From a checkpoint of a small transformer trained on Wikipedia.
Architecture: LayerNorm before each block, rotary positions, no biases in attention or MLP, untied embeddings, capped logits.
MLP neurons of a small language model. Each row is named by its layer, matrix (up: input weights) and neuron, and shows model dimensions 0-127. Each number is 128 + 24 x the weight over its row's rms, rounded and kept within 0 to 255. Numbers have three digits each.
A block is one neuron, or neurons of one layer that tend to fire together. After each block is what it responds to, as a language model described it from the Wikipedia text at the highest values.

L4.up55:115150129125148132148137151136139166133101143064112174136122132138137153136104123118122151156095159133155149100111127084122111099151116115135092173153109137122128181107132112117125114156137156102113107142104118097129137087156135108120127115131098160120116134119094137132130135084155123114117101113127112152136139096153133129148106133157056099139084127140123179115150131124085133141134
L4.up162:130146061101151134163116126141093108129107138139130125161126143141133153169119129122096158130081144115178134160153134093129131117118139112154151109167139093171123153169135115100150149104116155096159126153106106112142122123121153112122168122125106162127122136136134159110112112079176114125079115133096142143149133107114132140093111115172106106141135115158126146149112111154103128134102
L4.up270:101163057133120094140134146154096119129101141076088123157123107120140118110154112148105139131135144144112135167132071112158135088118119085137119148156133119154145146137133105127142118114119172118107088162158108129143128122138153143106117143102124147127118119177119094135137143118137123111156062113102177167162126128160108152099120140116132148094146127145148132117132138126135120138172
L4.up303:126150118146148126129083128109147147152154117140122125178102184159117132167079114148130139152096132122160116102098147134089107119088160116126126121131111159138144164146097148117105112090184106144139105121092105154079155110141133106089129075122106148119135108156123164089133082124158142139123142153105103146151128112129151150124130118138113076130132127118129105157157166132125159106106
L4.up337:089170075072118078157145130157060105156134157125110088135117137125121148129114107109109155154146143089112084145147089125156084105157159124154138101154147147138095189141124142140142132106104154085131110139110112134103110107154150122135158122141121125112136145104107150157127131135114128141104131111122105131157160109155208153156084129087098104117104111133158158149139138144154105107114
L4.up682:141134107137153120144136159133092145152123152142098143161124159155180145122102141136114168131114130142145118168131117072157147097108100120150107165145138131128125181131118127111152161131109140080141109120100099117109135112126094111110089145111104144126127135149146191074174106100157146111092097139149117146149130110064130098143137114142077142131132103134123182123110140139074120131127
L4.up689:115142150121130110130164148123126119098109113117041081137119102145102124116136140103077132141083178102146122135127141098093177132098133112123121135143114093120143192135087131147124121143144166128120092117152082129150122107147144124073112112149111125130094152113120127121162115116169136149163086114128159115137140126125115131136130152131145148144124107157162155115120111170100191099146
L4.up778:123138129132118154122145136106116098178138116167159137177140126136169149162071103134130122151118163103159125155182119097164103118092151122116087122172127140169120138161140110115155134114140126104153095174111123148122138103147123123072112082126081133128100122115120133098127101055171100110111112109087146147151184126134155131136096148128134117113132114095158133136134121112155143108138
Responds to: Templated statistical text

L5.up15:162129064129143125172137097136123145128124152117093121101117146127095111069089123149141146114117138100086105148086056141119105132122146094141169147144147111108155131095161103121158101141105140102147151147117128107128120114164130116128144111112124135129135134133143118123134151110145093150109134100122123149136107095109148162150102123150144142118121131097127134176109160115093148098138
L5.up128:119106087112173135170162103137113151112140142128102126109108124104126112122156122113132120116079127081143130144082092136101116107168127175126150139120132178132114148149169136131144113140112109132154101114096069171110112112127099107105120118160126127072121128137133110156142161126149114057140104137139106122143117157136154171159079128145124082135154138109141148097130117104166096140159
L5.up216:120111123136161142154155140121143163115120085157129133129113205194116161123119124163167124156106156093139090136142097098105128115130131125140149126148138138121155186106162125088142132103133158128149124139061147086134124148127080121164160137141101151111147129157125102124098171098134123124119164149102106162164123139108159113134157085140120164115123115143127105150173090137081109134110
L5.up289:150149093123122120144097128166116112107159118108139111148132136172129139196171126121137109119068141129119134159109113074171168138137098137131080146154148113142116160116131106137117160111163168075106118161146131137120106116177097094094152132137117112145065173123120131157126108113157122109121183151116129141121133142120152109146146164143114103127110161111122159127133139114073122113135
L5.up485:085146058104178166136098098148101128148134158122128136151135145116108112111121163166157105138157129118092137088137105107098130143107122123107127156184129113106137126128106112113114110140175124153106122155102145121135084090142076118102164123105137123104062146144109095141110128120147124136131129145146120162145110146145182152110109087155135142112149182118155120141141147127134085143156
L5.up525:156144136114132086089137136138102099115124146151081142133119145148118115137129163133112108111088122136126139156154073130184170134122086069124180112126119123110118144124126136101139114130119160105134085136135113141116086109148095126105147107156144141094096168141141108122134125101177132117104101142135173159147103150120132114104085110115124138134123108137130163102131144138143108130091
L5.up641:120119150131156109126119153144121143117120171121096126141104119147127123138124160139144087117109110134134165136154124140109084130109127127169146158118148130134154153109141135160133129146077134116111131128106129154149106107135113144135122106112117140097108134103110126082122149066094095116116126107146127120148139087117147111154115165152119114091108152128105126169115113119168138175089
L5.up658:119132096103094134131101116142107129157115165142116116165137129120085127088092124150153153132143130120121133151144145101132081150154123117128112139156178139123123146127121122091126117135146122099162089152110126081115116127141120156115138121094098094141136120125131098142143120078127116111134112126098105117149141158080141147106107108134150103136140128135151169161168143101114110127113
Responds to: Census and measurement statistics

L4.up195:109136097097089140158134093116112109149099190116125118133150111146089183106134137156107179172106137118132117124127107169137119101132091115116145125129152127140143118108131136085137130118144171114158141148139161180135120114170120143150111085119144150122150138158176204126121134118102113150100152121165148152187127093147130097156135091111097113096118110097124152109118146129136106099140
L4.up203:161154145103140087118114140150125149158127147128139122163141097131170124138154117130117139134141183095149137131123125134121157104096112118150164114073120130134167153148151152123072136141167148151130120130134120127144065150162118148158141133105114184104164112090146129082129134132112135147126099129133113146147093125110080102146114114156110124138137123090131099065132145123143145106103
L4.up315:135111108132121105119099155141117103105146114125131116128154107105144138123115125137166140149143155147160156127102121128155071116122074116128142159104151130108079100131085157074120148114150123141160126104125074077140162123161143149132165085104126150108152126150129137116114140158123137116118126154067096161130104134103114108118095166137131156139123118132150140162126086127128108116123
L4.up408:122093088096135110116084109142124142122160138088120140127138117117106145116117115146115181134030135110121167169130083110135130135127128107086167160167165129111168122130108120107156140126149128142187095145112121137116109130151115083116103126127120176132196124147140116138161126152126137097132150091096161123132126124135106118136080128132120142098140128122159155118129172130092121143117
L4.up428:127128108118156096131118105139117127145106141090154103194146135161123181152127117147119112160124135149114134154128127122099109156137166126140097137139110121165096156139156052100103097133156156084128145157131114113105093131134073102153123121118112154120133148118130140113136102121146167128104124116101108122162137126114152105136094172157124134134139123144157184138138099145100130124133
L4.up452:139177116125132085151104134153107119142124159102151140100141130118103166139150086105131116154143114123124120130084092119104117147114065149130154120140143124106088162115124159109156158139142163101121116126097114183149116096155094101125142125137129181126127142136149106098123147130136135098091118124133139176164144109084108132106137158128104110108121101116106162130127173122154105097146
L4.up779:053126121090157115138088149119124114129150167110110084136137126107147151128136077152132130138159119140134177123127122126150107128114114116148153100143136133131135132117148114150126154093175130092107145143135137148155113107162139131134153119128131137098147155147124127165113138119094195044137100137129137167134075178089136132142139144145117110152125124104117148123171159097180109137123
L4.up784:119149116101131116107118101121137092108106205108139163152130081184102110165138122143149146130131133140140137117115110110114124134117135104096146130134138116110190124102120112122120142147151112116180063105107103074143089147154135145149146137104110136120135111152181119165128126093149133100116130117147132185131086159124142124156125135170085122125164105089118106134161096122123083125111
Responds to: Word piece after p

L5.up118:129117129114197123152178135166060120128160188098136117105157177128115178135163130165142112111099096136124118159136096134143139119123099162124120140141111094116146113126129117120138167136172142117095112150140172153155114146119111141097089133092116119140110150151116147096164163147125135118130092107143124131159149073092137146123101154114106112126131103115126129107138126120120104142136
L5.up301:123174125149146126126128149151098179146127170113148115117121124144103176114098163116103143154075144151151126153102068150071090103119115136151129171165142135130169139123104162141097109144147124115144110111132102140140129135136070137112126106139135132133161137111166109111126104144089140121132159135169151154137119142128143115133133160168100129122068123117165142079133100122151140164139
L5.up350:163123110130137164118136115168117095113119138084118106126105142151133139129124156137111153165112181115094175109135079142107138155106138154110148138132120172135126104115118110151110098151151149152131121151132144124144102080186081093134081129107142156152115110149152081084144113133102141128156123093129161144139111152132135138134094131152133141156067094137138110119135155132151141187139
L5.up402:122095121084155119120118114135141114131119176100117111136104148139118155167078104139157165123096151132138137118065142145145091183127136159171147174122131109137134113125159121118143136092143108147113122159125145150116155085126128118150141131148131140127145107145145122111126135146090121136153147123141099093192119100093186097112133131146127137104135112124167121129105145149162157131148
L5.up437:124153108088126133139118097146156091160130158149159115105163134147121105124108115160153187189115126125168110102140080169142122140085122125107131131142113110129099124143152110142113132141157131162093124176121102133139151104179109134131126092144152124130141151165143136110126142078116145123126141088109142112182123157122140067149125158138144134081110180155119091124146160143107134123125
L5.up444:156071154130191114088176157137137155107130159112079062124132151160135145143144141136114123152084142123174164132128092076141140116141085111092141154119116142062145157177097112128150147179098135116110113146122110140134150089142144119130149165142094120069163121126127148146128089118120160149103090080119151143139121147132156086139107143119093164136106142140144172106123165133133163146113
L5.up869:133160135145126155137105102215150117137129161120115126134108113110113122138118160166097153121094207141127132133100102130155121122139090130145155138131125119162115119146119138133113132125167156136115157165130105123135149105128149149095140114146118134133126162160111113085158093129136140153188154131112159129175139110128160111148118133132121164081089119113105137112125196128132151129138
L5.up958:113112123104162140164110113107121129153120117120072129132100149127101149123103112145143137090130123077159116133123090075122147107140135153105152160126116117124147143120193088094145122150140117142140128147117107123091136078174129144145121117096129186100128170148138101116118153143134203143132156132109137133150164099145116123164121152111075171078135151098148137127097104134125133138143
Responds to: Mid-word fragments

L2.up569:120128130125108151142168103126141095139073142116101099162133151144103091099111153096091124168084147165140128120122128081175107112157137093149111127127121093125160165137157094112142103165136151140147110146136119130098101166124164148083158103097113156122137145126148101136140180123108159102098130100170137116161122169133126147156122078142115132143101169190133110139092140160144132076126
Responds to: Word-final suffix pieces

L2.up685:092084129147166136152125142149162155135144130156147127122127141128112153140137092117102100141083135129149121138100118112138113073156138152131128136126134098142111097148121154133159139194127162101140141135116111168152152122139125125127070134121096183127084133175141143119136153100123135108117140143115151126136131140098102097125138169124115180092129121100154125124189100112141149177120
Responds to: Name and number fragments